{"hidden_size": 192, "num_key_value_heads": 3, "intermediate_size": 768, "vocab_size": 8192, "hidden_act": "tanh_gelu", "positions": "learned", "init": "normal", "init_std_qkv": 0.0265, "init_std_o": 0.00469, "init_std_up": 0.0265, "optimizer": "muon_variant", "warmup_steps": 200, "doc_mask": true, "max_steps": 4997}
MLP neurons of a small language model. Each row is named by its layer, matrix (down: output weights) and neuron, and shows model dimensions 64-127. Each number is 128 + 24 x the weight over its row's rms, rounded and kept within 0 to 255.
After each neuron's rows, "fires before" lists the tokens most often just after its 100 highest values on Wikipedia text that the model never trained on. A number after a token or word is its count.

L10.down89 [170 129 124 111 120 118 101 118 143  98 111 173 166 166 114 150 100  79 118 139 100 147 144 168 155 131  85 144 155 139  89 127 124 134 120 117 123 147 134 176 125 115  78 114 129 124 139 157 123 170 103 120 127 155  75 116 120 146 146 148 112 159 129 160]
fires before: " by" 27, " in" 11, " to" 7, " for" 5, "ing" 5

L3.down360 [ 99 107 128 115 164 108 142 117  67 124 171 137 151  89 141 132  94 127  94 146 147 142 139 119 118 110  77 129 128 159 161 154  93 105 117 108 158 106 131 121 114 105 114 127 124 154 120 128 159 116 126 128 117  85 164 126 171 104 138  48 171 123 121 124]
fires before: "=" 77

L10.down476 [145 145 113 150 163 115 117 166 150 127 116 121 110 123 118 139 151  66 134  94 118 136 126 140 144 126 163 125 114 138 152 153 145 123 131 124 145 130 130 165 157 123 153 135 105 108 115 142 127 135 104  76 135 158 135 129 134  89  85 137 147 145 142 101]
fires before: "s" 70, "t" 10

L13.down647 [141 112 119 122 154 129 176 113 137  72 161 140  95  51 124 141 117 123 139  84 148 146 149 132 156 140 159 103 160 118 118 137 126 119 110 123 163 139 119 175  98 111 153 139 125 119  82 185 135 138 128 111 133 135 138 124 116 107 130 155 128 150 139 191]
fires before: "on" 29, "ve" 13, "ons" 7, "us" 5

L4.down127 [ 89 124 114  59 126 165 122 127 122 139  79 110 150 139 137  83 121 126 166 134 112 147 106 113 122 131 174 136 128 120 146 153 167 153 145 147 119 150 105  94 150 140  75 150 182 131 124 142 209 112 153 142 154 149 147 115 102 117  95 152 112  98 150 134]
fires before: " 0" 30, "\n" 19, " 1" 13, " 2" 7, " +" 6, " GF" 4

L13.down450 [135 147 104 131 172 100 125 115 114 120 171 159 129 144  96 162 171 122 155  84 103 191 137  61 139 124 131 113 122 116 135 136 143 145 144 130 143 120  83 106 160 127 103 113 137 157 150  84 107 137 132 108  93 123 110 121 150 109 104 150 150 152 127 106]
fires before: "s" 79

L5.down314 [127 129  95 116 143 160 142 170 146  92 121 146 108 145 141  88 164 107 147 140  84 159 118 146 121 109 104 106 141 143 115 140  99 130 130 136 119 109 104 128 143 125 151 162 148 109 151 177 153 129 111 118 162  87 163 120 107 143 142 130 129 129 130 182]
fires before: " |" 39, " 0" 5, "+" 5, "}" 5

L9.down558 [ 97 128 118  90 106 116 131 113 140  75  53 115 139 119 104  81  88  85 102 115 129 138 143 153 140  99 143 114 171 129 115 130 159 136 141 121 171 183 124 122 119 112  94 122 123 120 132 127 149 159  87 130 102 142 134  98 143 114 108 108 101 123 133 123]
fires before: "=" 32, " =" 20

L3.down319 [171 106 102 151 144  83  94 109 153 117 134 110 132 141 127 122 136 157  83 117 111 148 121 109  99 153 142 142 136 122 125 133 153 129 131 186 111 152 120 117 146 136 135 110 124 159 136 140 141 133 144 133 123  76 103 170 130 177  95 117 141 116 106 105]
fires before: " |" 27, "." 21, "," 9, "+" 6, "able" 4

L10.down553 [103 139 131 141 162 103 157 121  97  95 175 150 175 144  94 140  84 101 142 126 142 188 119 106 124 177 114 131 125 107 134 156 135 150 172 112 110 139 116 123  91 148 135 128 125 125 110 218 155 142 145 146  97 103 144  90  94 161 133 122  82 129 105 103]
fires before: "s" 21, "ed" 19, "izes" 4, "ated" 4, "d" 4

L13.down263 [126  95 154  99  80 128 129 145 124 148 105  93  99 121 151 132 143 121 143 158  99 134  62 118 113 178 145 135 118 121  88 129 124 117  94 124 112  86 133 154 168  77  84 143 143 131 123 117 129 127 147 120 171 155 130 130 118  98 115 141 125 154 109 163]
fires before: "\n" 86, "\n\n" 6

L9.down30 [133 123 104 118 134 154  82 109 146  79  97 113 102 131  93 131 107 122 127 131 125 140 112 116 129 165 113 134 175 141  93 182 131  98 112 137 140 145 120 134 129 129  93 115 103  98 111 163 141 173 141 146 136 126 133 174 121 130 138 131 141 131 109 132]
fires before: " by" 37, " of" 8, " in" 6, " on" 4, "," 4

L10.down610 [135 134 110 126 133 144 149  80 125 129 100 151 109 130 107 160 117 146 141 130 167 135 116 113 136 121  96 124  98 158 140 126  99 100 134 100 149 122 109 137 119 127 120 173 119 112 107 106 122 125 124 125  48 136  91  62 116 145 121 146  95 115 148 139]
fires before: "-" 90

L3.down395 [117 112 143 109 132 162 114 100 131 116 121 130  95 138 122 135 118  97 139 133 158 110 138  71 167 142 161  98 148 157 123 117 152 117 134 125 109 123  89 102 109 136 149 111 170 106 150 104 156 139 125 127 138 106 133 108 106 139  98 157 139 147 109 130]
fires before: "=" 23, "\n\n" 15, "\n" 12, "ad" 4

L4.down242 [140 123 112 111 129 146 113  82 144 107 108 179 117 129 165 102 116 102 100 148 136 158 129 128 119 132 109 147 107 156 103 141 122 132 135 101 157 222 128 126 145 193 112 141 140 120 139  75  93 123 120  91 135 121 158 138 125 109 103 141  77 177 153 100]
fires before: "\n" 15, " 0" 14, " |" 11, "  " 9, " 9" 6, "\n\n" 6

L5.down313 [ 98 129 137 133 116  85 106 163 171  86 121 147 112 115 102 121 156 103 124 154 104 137 124  97 138 117  77 160 130 172 110 140 113 135 162 124 174 126 134  98 159 113 116 162 179 124 151 163 161 124 116 157 100  86  93 160  96 108 142 146  96 154  99 134]
fires before: "s" 55

L13.down529 [144 123 138 162 160 107 154 143 150 201 175 156 141 116  97 158 100 141  96 167 133 129  88 162 186 114 142  96  70  93  88  80 125 130 140 113 166 136 138 150 126 135 112 164 156 130 105 125 116 154 166  74 125  84 122 116 135 116 135 147 112  99 134 132]
fires before: "|" 93

L3.down325 [ 99 144 172 114 111 101 114 158 148 144 135 107 187 107 160 169 106 104 143 180 128 129 112 109 111  99 136 118 132 129 100  94 150 160 120 149 139  70 149  90 129 143 141  87 144 119  97 114 133 146 127 148 127 141 123 135 152 100  93  82 129 173  90 120]
fires before: " |" 52

L13.down39 [120  90 152 186  80 153  93 108  98 144 117  80 122  94 114 138 141 141 159 142 123  83 145 145 111 106 156 145 126 124 164 163 119  93 125 176 137 131 126 118 156 117 123 137 141 149 114 112 109 132 156 152  78 118 106 116 108 115 134 170 124 124 110  88]
fires before: "\n\n" 39, " |" 10, " The" 9, " He" 8, " In" 4

L8.down718 [123 135 152 153 106 170 154 145 155 107 118 152 103 142 127 109 112 119 100 140 103 124 133  86 128 111  86 143  90 135  99 143  92 112 106  92 142 142 101 113 188 135 101 165 111 131 149 131 126 130 128  89 165 167 111 132 137 130 171  89 126 132 116 141]
fires before: " |" 23, "%" 15, ")" 10, " (" 5, " million" 4

L4.down179 [100  90 111 179 132 118 153 166 134 139 118 139 106 170 122 132 128 134 122 161 122 146 122 133 125 126 158 101 112 131 119 110 124 138 123 129 132 136 125 120 160 132  93 134 130 135 124 156 102 107  99 128 120 126 124  98 148 123  94 161 102  90 129 175]
fires before: "," 35, "." 26, " and" 6

L10.down310 [147 102 103 153 139 106 125 129 158  92 115 187 157 130 187 165 165  87 138 109 115  99  95  71 171 108 102 116 123 123 120 120 151 134  97 112  84 130  95 163 139 107 157 162 111  87 142 120 152 115 140 128 125 146 172 153 145 120  94 147 128 136 101 121]
fires before: "," 54

L7.down283 [133 147 156 140 124  96  85 118 139 156 141 142 138 119 129 153 148 109 119  80 157 108 144 121 138 181 130 105 180 136 175 138 106 164 105  62 104 116 127 138 132 136 147 158  81 140 102 136 171 136 151 133  82 137 151 135 118 152 128 101 130 134 126 124]
fires before: "=" 40, "The" 16

L4.down760 [128 112 131 140 168 163 132 164 121 117 164 127 126  97 109 101  93 133 170 105 162  98 137 153 122 152 130 135 178  99 152  97 115 121 127 113 161 115 126 100 117  97 127 128 132 143 134 136 128 113 121 136 103 134 145 155 113 144 102 128  95 162 144  81]
fires before: " the" 37, " of" 13, " a" 4

L13.down265 [119 102 159 123 128 140 137 164 193 121 147 131 135 150 141 144 119  99 103 125 140 117 149 136 127 110  74  78  69 124 123 101 121 149 120 139 135 125 150 147 137 132 129 110 159 102 178 133 138 103 126 109 176 145 138 140 121 133 109 152 116 135 112 108]
fires before: "," 19, "." 15, " to" 12, " and" 10, " in" 6, " by" 4

L8.down24 [ 96 139 154 161 129 121 117 155 100 118  99 118 113 151 160 132 175 129 118 135 110 115  68 158 148 168 117 140 184  99 118 180  91 105 110 154  94  75 163 110 151 127 191 134 104 137 125 130 118 154 152  95 133 119 145 130 117 163  98 120 134 125 144 182]
fires before: "\n" 29, " ±" 7, " Score" 5, " Notes" 5, " Peak" 4

L3.down418 [121 163 137 171 104 101  76 129 123 181 118 144 112 124  92 148 152 109 125  72  74 102  98 124 162 120 146 124 146 140 131  80 133 137 135 132  76 165 139 130 127 123 157 126 126 118  97 140 128 108 163  95 138 134 111 127 102  94 153 107 163 167 104 145]
fires before: " |" 72, "+" 8, "." 5

L10.down739 [140 133  96 139  90 121  90 135 164 104 101 127 112 120 182 128 131 108 138 125 111  88 113 155 158 117 130 109 163 134 137 170 110 103 124 175 122 121 123 116 135 130  93 135 133 145  70 121 167 136 137 121 144 192 153 105 183 105 146 121  83 157  73 174]
fires before: "-" 68, "  " 4

L2.down214 [123 110 137 123 104 179 137 135 188 117 107  88 179  78 132 114  74 125 133 111 127 115 135  94 122 157  75  79  92 143  96 135 137 141 120 129 104 169 107 121  73 141 106 128 141 177 125 109  68 125 151 103 142  96 160 112 134 144 115 135 118 105 147 147]
fires before: "s" 32, "," 19, "\n " 6, "\n" 5, " (" 4

L9.down483 [111 122 151 173 117 145 171 150 133 129 178 117 133 130 151  99 116 111 101 141 128 113 140 122 141 138  90 136 133 128  98 142 146 143 136 141 131 100 107 151 142 180 106 106 148 158 123 169 116 119 113  87 113  90 138 131 125 118 146 101 158 138 166  92]
fires before: " (" 27, " |" 24, "t" 9, ")" 6, "%" 5

L4.down362 [161 175 124 167 155 120 102 114 133 101 154 122 131  89 126 158 172  89 181 151 127 124 110 132 196  98 128 127 167  88 197 108 120 135 145  91 133 163 110 110 118 127 107 140 126 131 151  78 132 104 140 107  93 150 112 119 113 127 104 117 167 103 157  94]
fires before: "," 29, "." 19, " and" 9, " to" 9

L8.down410 [121  88 110 122 147 177 131 120 161 121 164 141 152 122 128 145 141  94 121 110 127 128 118 169 124 120 132 119 130 115 154 157 131 147 133 103 110 148 148 115 137 148 123 147 161 131 140 126 122  94 120 125 149  95 136 123 172 112 107 137 163 146 133 143]
fires before: "on" 36, "ve" 13, "ons" 8, "ona" 4, "ti" 4

L3.down525 [ 96 154 138 137 123 160 135 125  91 141 101 103  92 108 149 187 106 112 150 132 148 173 142 131 102 122 149 135  90  98  95 154 134 104 123 169  93 144 106 132 112 104 167 106 111 124 146 140 157 125 160 140 116 150 136  78 115 195 144 115 147 119 164 142]
fires before: ":" 48, ")" 6

L9.down415 [106 121 154 129 120  80 104 126 121 106 112  79 139 109 110  89 108 117 133 104 135 100 129 140 159 143 139 150 114 118 147 133 159 122 112 103 142 163 108 157 101  79 164 133 113 103 112  91 150 104 151 119 108 110 155 133 133 123 120 104 131 154 167 115]
fires before: "," 26, "." 24, " and" 6

L13.down490 [113 125 151  62  78 128 115 138 136 119 159 134 103 138 142 155 127 129 121 131 110 144  97 121 129 188 171 142 138 147 123 115  70 131  87  95 159 107 109 149 162 150 128  95 183 136 115  94 143 129 150 149 118 143 124 152 103  88  79 158 158 120 130 130]
fires before: " |" 94

L10.down512 [132 147  99 157 165 120 114 106 118 127  85 128 147 152 149 185 109 126 127 166  98 133 132 139 143 150  97 130 104 128 153 107 189 140 163 113 129 119 103 114 125 106 126 148  82 138 192 122 160 121  94 132 125 151  80  85 110 109 141 138 170 143 114 127]
fires before: " |" 33, "%" 25, " (" 5, " GF" 4

L3.down216 [ 81 146 131 139 122 136 130 154 109  84 123 103 121 168 140 106 145 189 101 141  95 141 120 135 141 154 127 120 100 117 131 134 158 134 147 112  80  95 126 127 122 183 152 146 123 127 126 109 162  86 111  92 130 187 166  98 120 108 101 136 117 114 132 152]
fires before: "-" 33, "|" 17

L9.down650 [113 120 110 122 155 167  95 126 162 148 127 106 147 129  96 137 119 136 156 115 156 123 131 128 137 100 147 210 132 119 142 135 139 125  76 168 155 120 151 130 124 125 140  82 163 144 143 131 129 134 134 126 173 151 129 108 103 120 123 109 151 163 149 128]
fires before: " |" 32, ":" 19, " UTC" 5, "|" 4

L4.down662 [148 118 159 184 103 168 116  91 127  96 128  92 135  97 132 153 129 102 110 172 123 137 119 164 104 137 118 160 149 138  73 102 125  80 112 138 141 118 163  97 105 153 128 116 109 161 116 134 140 135 120 133 114  95 138 103 124  95 127 117 109 163 142 135]
fires before: " |" 20, "+" 17, " 0" 8, ";" 6, "″" 4

L10.down421 [111 148 110 144 134 144 125  85 123 111 136 146 126 141 165  89 132 117 145 135  78 128 152  94 159 153 124 135 172 140  92 126 130 135 134 140 133 105  88  86 144 120 133 135 112 110 120 129 120 154 117 150 118  79 199 112 127 136 107 102 102 148 114 142]
fires before: "\n" 65, "\n\n" 26

L13.down116 [131 126 167 124 124 154 129  56 159  89 153 121 131 126 145 112 115  88 130 134 142 193 156 125  99 128  96 125  78 148 121 111 131 131 167 121 145  88  93 125 125 119 131 166 159 108 102  87 119 142 128 130 132 112 105 147 143 135 112 120 139 122 143 111]
fires before: "," 55, ":" 6

L2.down727 [107 157 115 141  88  91 135 142 151  90 144 123 117 151 124  99 159 137 133 138 107 129 132 143 122  90 125 164 125 107 129 137 124 121 137 104 141 115 131 160 151 124 113 140 126 144 118 141  95 102 118  95 116  97 109 159  92 106  83 119 143 140 146 156]
fires before: " |" 26, "\n\n" 25, "=" 13

L5.down414 [118  86 107 146 106 139 153 147 164 140 132 121  89 129 117 102 130 158 101 147  87 126 135 170 116 108 129 168 127 184 127 109 136 126 134 109 143 100 202 133 148 102 117 154 122 104 124 132 116 108 120 160 108 123 117 132 115 168 128 119 109 127 110 125]
fires before: "." 27, ")" 14, "}" 8, "c" 4

L13.down452 [121 118 156 113  93 128 144 130 147 176 193 132 113 164 149 154 175 109 129  92 119  89 141 124  89 183  81 146 113 115  89 139 131 153 107 119 128 106 126 119 115 129 123 152 121 141 109 105 144 121 125 149 127 127  91 103 130  87 108 115 144 136 151 142]
fires before: "|" 92

L8.down573 [117 145 152 138  93 130 111 149 113 127 136  98 182 136 106  98 140 118  88 146  73 104 174 168 135 121 104 158 199  95 133 118 148 106 164 113 146 115 149 136 139  83 113 152 137 133 120 150 114 103 135 104 141  91 120 148 121 112 123 120 157 126 167 106]
fires before: " |" 20, " to" 14, " as" 11, " by" 8, " for" 8, "." 8

L10.down182 [165 133 165 147 145 113 110 146  71 103 144  90 146 112 144 146 149 136 100 136 127 119 129 163  86 145 116 162  97 110 137 109 107 181 137 181 131 144 108 128 121  99 118 137 138 139 124 150 116 120 153 169 148 112 182 141 107 121 149  87 104 135 122  48]
fires before: " the" 37, " his" 7, " a" 7, " her" 5, " him" 4

L3.down154 [137 136 144 172  88 137  95 122 104 146 164 145 151 124 179 145 106 122  85 115 123 150 119  94 112 123 126 118 138 134 109 148 145 100 136  71 129 134 106 102 137 137 122 180  86 123 143  96  93  90 148 131 143 173 164 186 124 143 111 149  99 139 137 123]
fires before: " |" 32, "–" 9, " 6" 5, ";" 4

L13.down368 [110 129 128 119 144 103 135 111 105 110 148  94 173 171 100 154 120 115 144 159 144 113 122 139 100 127 128 111  95 148 167 136 108 109 125 121 126 120 166 129 148 144 131 175 162 181  98  64 148 116 137 123 144 120 110  92 109 136 169 128  84 110 134  97]
fires before: " |" 43, " (" 10, ":" 5

L7.down105 [111 128 129 162 135 107 118 148 134  98 147  92 124 147 129 108 145 146 112 166 123 130 153  95 112 153 140 106 113 121 120  94 125  89 132 131 125 126 144 100  70 162 142 127 129 115 130 148 109 105 125  80  76 138 181  95 133 123 142  74 120 109 143 123]
fires before: " |" 21, "%" 14, " (" 11, ")" 11, "." 5

L10.down379 [100 150 168  84 134 133 101 164 107  99 125 100  98 143 138 105 109 108 122 135 133 205  96 125 186 156 143 112 110 124 137 105 132 137 141 150 126 104 112 133 112 147 139 166 137 157 136 108  75  94 163 121 150 161 118 100 103 143 134 134 130 174 141 143]
fires before: " |" 47, " (" 5, "|" 4, "." 4

L4.down232 [114 123 148 135 120 113 137 117 119 161 140 112 163  95 107 132 139  71 160 130 151 119 148 121 120 129 124 163 133 137 136 146 163 184 142 109 171 137  83  98  90 115 107 119 114 108 111  88 104 112 151  97 140 142 115 127 115 115 119 161 171 102 141 113]
fires before: " |" 24, " (" 19, "," 11, ";" 7, " –" 5

L5.down743 [107 123 115 137  81 122 141 145 125 155  91 129 115 100 134 187 131  88 118 116 120 139  80 135 140 119 124 151 150 115 119 116 164  95 126 129 129 123 113 111 138 130 138 127 104 145 145 124 154 102 155 126 104 110 162 126 100  91 132 122 116 128  93  88]
fires before: " |" 47, " of" 7, "." 5, "1" 4

L8.down256 [114 130 158 105 113 142 148 126 129  99 158 125 145 126 107 115 104 121 112 139 127  96 151 115 117 154 127 137 141 143 119 152 117 167 139 122 130  87 146 155 138 149 137 107 155 114 156 127 117 173 142 120 150  86 147 137  92 142  85 124 125 112 136 169]
fires before: ")" 25, " (" 18, " mm" 6, " ft" 6

L13.down254 [ 92 149 130 116 184 116 116 154 137 139 118 119 109 104 117 124  90 119 143 129 156  83 165 137  96 133 134 160 138 163  68 109 122 106 166 143 124 118  98 151 125 128 119 131 149 123 157 166 157  90 123 124 138 103 153 121 169 122 102  95 140 121 127 124]
fires before: "=" 59

L7.down119 [144 157  84 173 152 130 125 120 138 166 115 132 179  91 128 122 121 107 143 128 114 195  91 121 206 129 136  59 129 127 179 159 120 103 128 130 112 127 125 137 152 126 127 119  97 148 117  92 122 136 119 131 163 154 103 104 125 130 114 129 113 106 178 141]
fires before: " |" 28, ")" 23, "." 4, "," 4, "L" 4

L4.down648 [100 134 157 132 111 116 144 152  98 126 120 142  83  93  96 110 122 111  89 145 171  87 136 142 154  95 103 151 136 142 105 151 123  84 134 143 132 112 124 169 125 144 133 112 141 153 124 133 119 129 132 159 132 144 129 132 150 106 118 121 136 128 140 143]
fires before: "\n\n" 41, "=" 39, "Career" 9

L4.down142 [ 80  64 136 147 131 117 108 133 136 105 112  90 141 117 166 126 104 108 112 151 157 160 166 189 125 162 154 129 135 151 179 124 190 145 132 119 100 145 127 114 100 115 145 134 106 100 128 136 144 110 133  97 152 125 126 172 101 127 165 113 102 118 100  92]
fires before: " |" 50, ";" 5, " for" 4

L10.down396 [138 146 156 118 109 122 106 111 137 123 106 149 189 125 123  94 111 131 110 133 142 174 106 137 142 116 116 138 109 109 162 104 124 141 125 142 111 101  82 126 124 118 122 121  97 115 143  87 139 137  96 147 124 144 134 150 130  96 126 137 148 142 147 127]
fires before: "-" 90, "\n" 9

L3.down111 [137 148  90 114 118 112 148 139 103  86 109 144 149 175 133 175 133 134 162 140 124  93 165 128 146 115 146 154 131 127  91 151 111 124 144 164 142 132 133 146 126  91 150  87 106 146 101 134 158  82 150 128 153 140 115 126 123 149 128 112 159 130 109 159]
fires before: " |" 34, ";" 6, "omp" 5, " chart" 5, " =" 4, ":" 4

L13.down669 [133 152 123 149 122 163 163 115 109 102 147 152 113 170  94 167 121 119 141  96 106 148 154  74 130 153 144 100 126 147 118 121 139 148  85 151 134 158  89 129 146 135 104 112 159  98 123 108 110 169 172 138 120 200 161 120 118 151 161 129  94 165 111 137]
fires before: " 0" 42, " 2" 20, " 1" 15, "2" 6, " 3" 6

L10.down711 [155 146 131  96 121 134 144 135 139 110 173 130 133 150 125  75 129 137 145 104 143 158 184 141 133 141 171 164 128 133 141  92 106 164  90 146 162 125 113 167  82 156 129  97 146 130 107 108 141 141 146 176  86 102 149 138 122 124 111 124 109 184 141 103]
fires before: " |" 96

L13.down334 [160 128 167 122  69 117 114 106 154 130 135 174  95 116 173 101  92 127 130 128  83 104 135  88 172 100 170 122 168 133 155  95 123 132 145 112 129  89 104 132 119 144 107 147 104 150 144 138 129 114 132 126 104 140 176 141 164 146 141 134 130 115  79 149]
fires before: " (" 87

L13.down765 [127 124 124  99  94  95 137  77 148 180 119 190 125 133 143 169  90 119 170 128 147  69 138 124 116 173 154 127 110 119 110 103 135 145 165 139 136 145 178 125 119 117 110 122 129 102 102 145 159 124 150 129 136 135 135 106 122 151 143 101 130 116 143  98]
fires before: " 0" 29, " 6" 11, " 1" 7, " 3" 5

L13.down600 [100 132 139 145 133 132 109 124 111 147 127 157 143  83 116 174 163 145 133 153 140 143 136 173 129 145 122 118 186  80 104 140 105 112 128 112 119 129  82 105 143  97  86 140 103 104 138  97 159  96 156 120 127 124 146 123 121 121 130 137 169 132 169 133]
fires before: " |" 33, "q" 9, ";" 8, "\n" 4, " 5" 4

L3.down673 [152 133 113 112 137 142 145 161 141 147 160 123 157 134 104 104 101 132 143 130 134 123 121 140 124 174 143 126 113 134 138 136 115 151 147 158 123 153 121  98  56 141 172 179 125  86  80 149 148 131 151 125  80  90 112 163 127 176  91 147 152 129 181 154]
fires before: " |" 26, "-" 23, " League" 6, "I" 4

L10.down487 [129 125  91 171 131 139 117 112 104 125 156 154 145 111 100 124 125 146 101  93 127  96 119 110  99 115 146 114 136 157 172 161 165 120 167 128 146 114 120 167 158  80 139 156 152 135 103 154 140 104 134  86 102  66 179 121 108 160 154 120  79 108  62 128]
fires before: "\n" 30, "\n\n" 23

L3.down197 [120 120  80 120 134  89 136 150 125 154 121 102 167 114 105 149 163 198 153 153 133 142 122 138 153 173 172 150 115 125  96 125 109 118 126  80 128 145  91 126 163  78 116 141 111 111 123 123 132 134 178 118 110 148 161 151 154 112 147 124 143 124  94 126]
fires before: " |" 69

L9.down207 [136 145  99 128  89 135 140 104 117 149 132 122 166 144  93 129 176 100 156 111 136  90 133 107  94 100 134 101 165 108 151 136 130 163 129 162 144 121 108 135 151 119 129 162 168 124 150 132 130 140 109 110 108 140 104  96 143 154  90 131 154 107 128 159]
fires before: "." 21, "," 18, "\n" 10, "\n\n" 7

L13.down445 [157 102  95 122  78 166 114 160  97 127 132 134 128 108 157  72 141 166 170 107 127 125 120 129 122 110 151  97 120 105 138  98 108 137 123 114 150 162 103 115 148 159 154 130  90 114 128 129 142 122 132 136 153  84 106 128 136 139 138 166 147 127 118 120]
fires before: ":" 36, " |" 19, "," 7, ";" 5, "–" 5

L4.down132 [164 125 117 162 120 133 117 147 103 150  95 130 148 147 119 171 140 137 127 116 110 109  81 124 106 140 127 159 123 108 140 158 131 145 126 131 107 143 114 104 149 134 121 117 164 116 146 137 118 145 176 146 124 164 179 103 132  90 166 127 119 130  68 143]
fires before: " |" 79, " chart" 4

L13.down757 [105 109 153 135  97 173 130 152 135 137 130 106  93  84 118 151  96 118 107  89 125 140 144 127 143 172 125 116 142 147  81 173 117 129 127 158 128  72 185 144 111  91 144 104 128 115  95 102 103 128  74 163  92  93 113 133 149 128 118 165 100 115  88 135]
fires before: " |" 80

L4.down76 [135  87 148 152 172 116 124 120 117 124 105 159 112 166  96 104 145 162  79 137  97 129 167 145 142 126 137 169 157 158 105 122  91 164 133 118 150 132 144 138 134 145 137 109 144 150 135 132 124 125 138  97 137 112 116  82 108 123 115 125 158  75  63 163]
fires before: " |" 57, " +" 9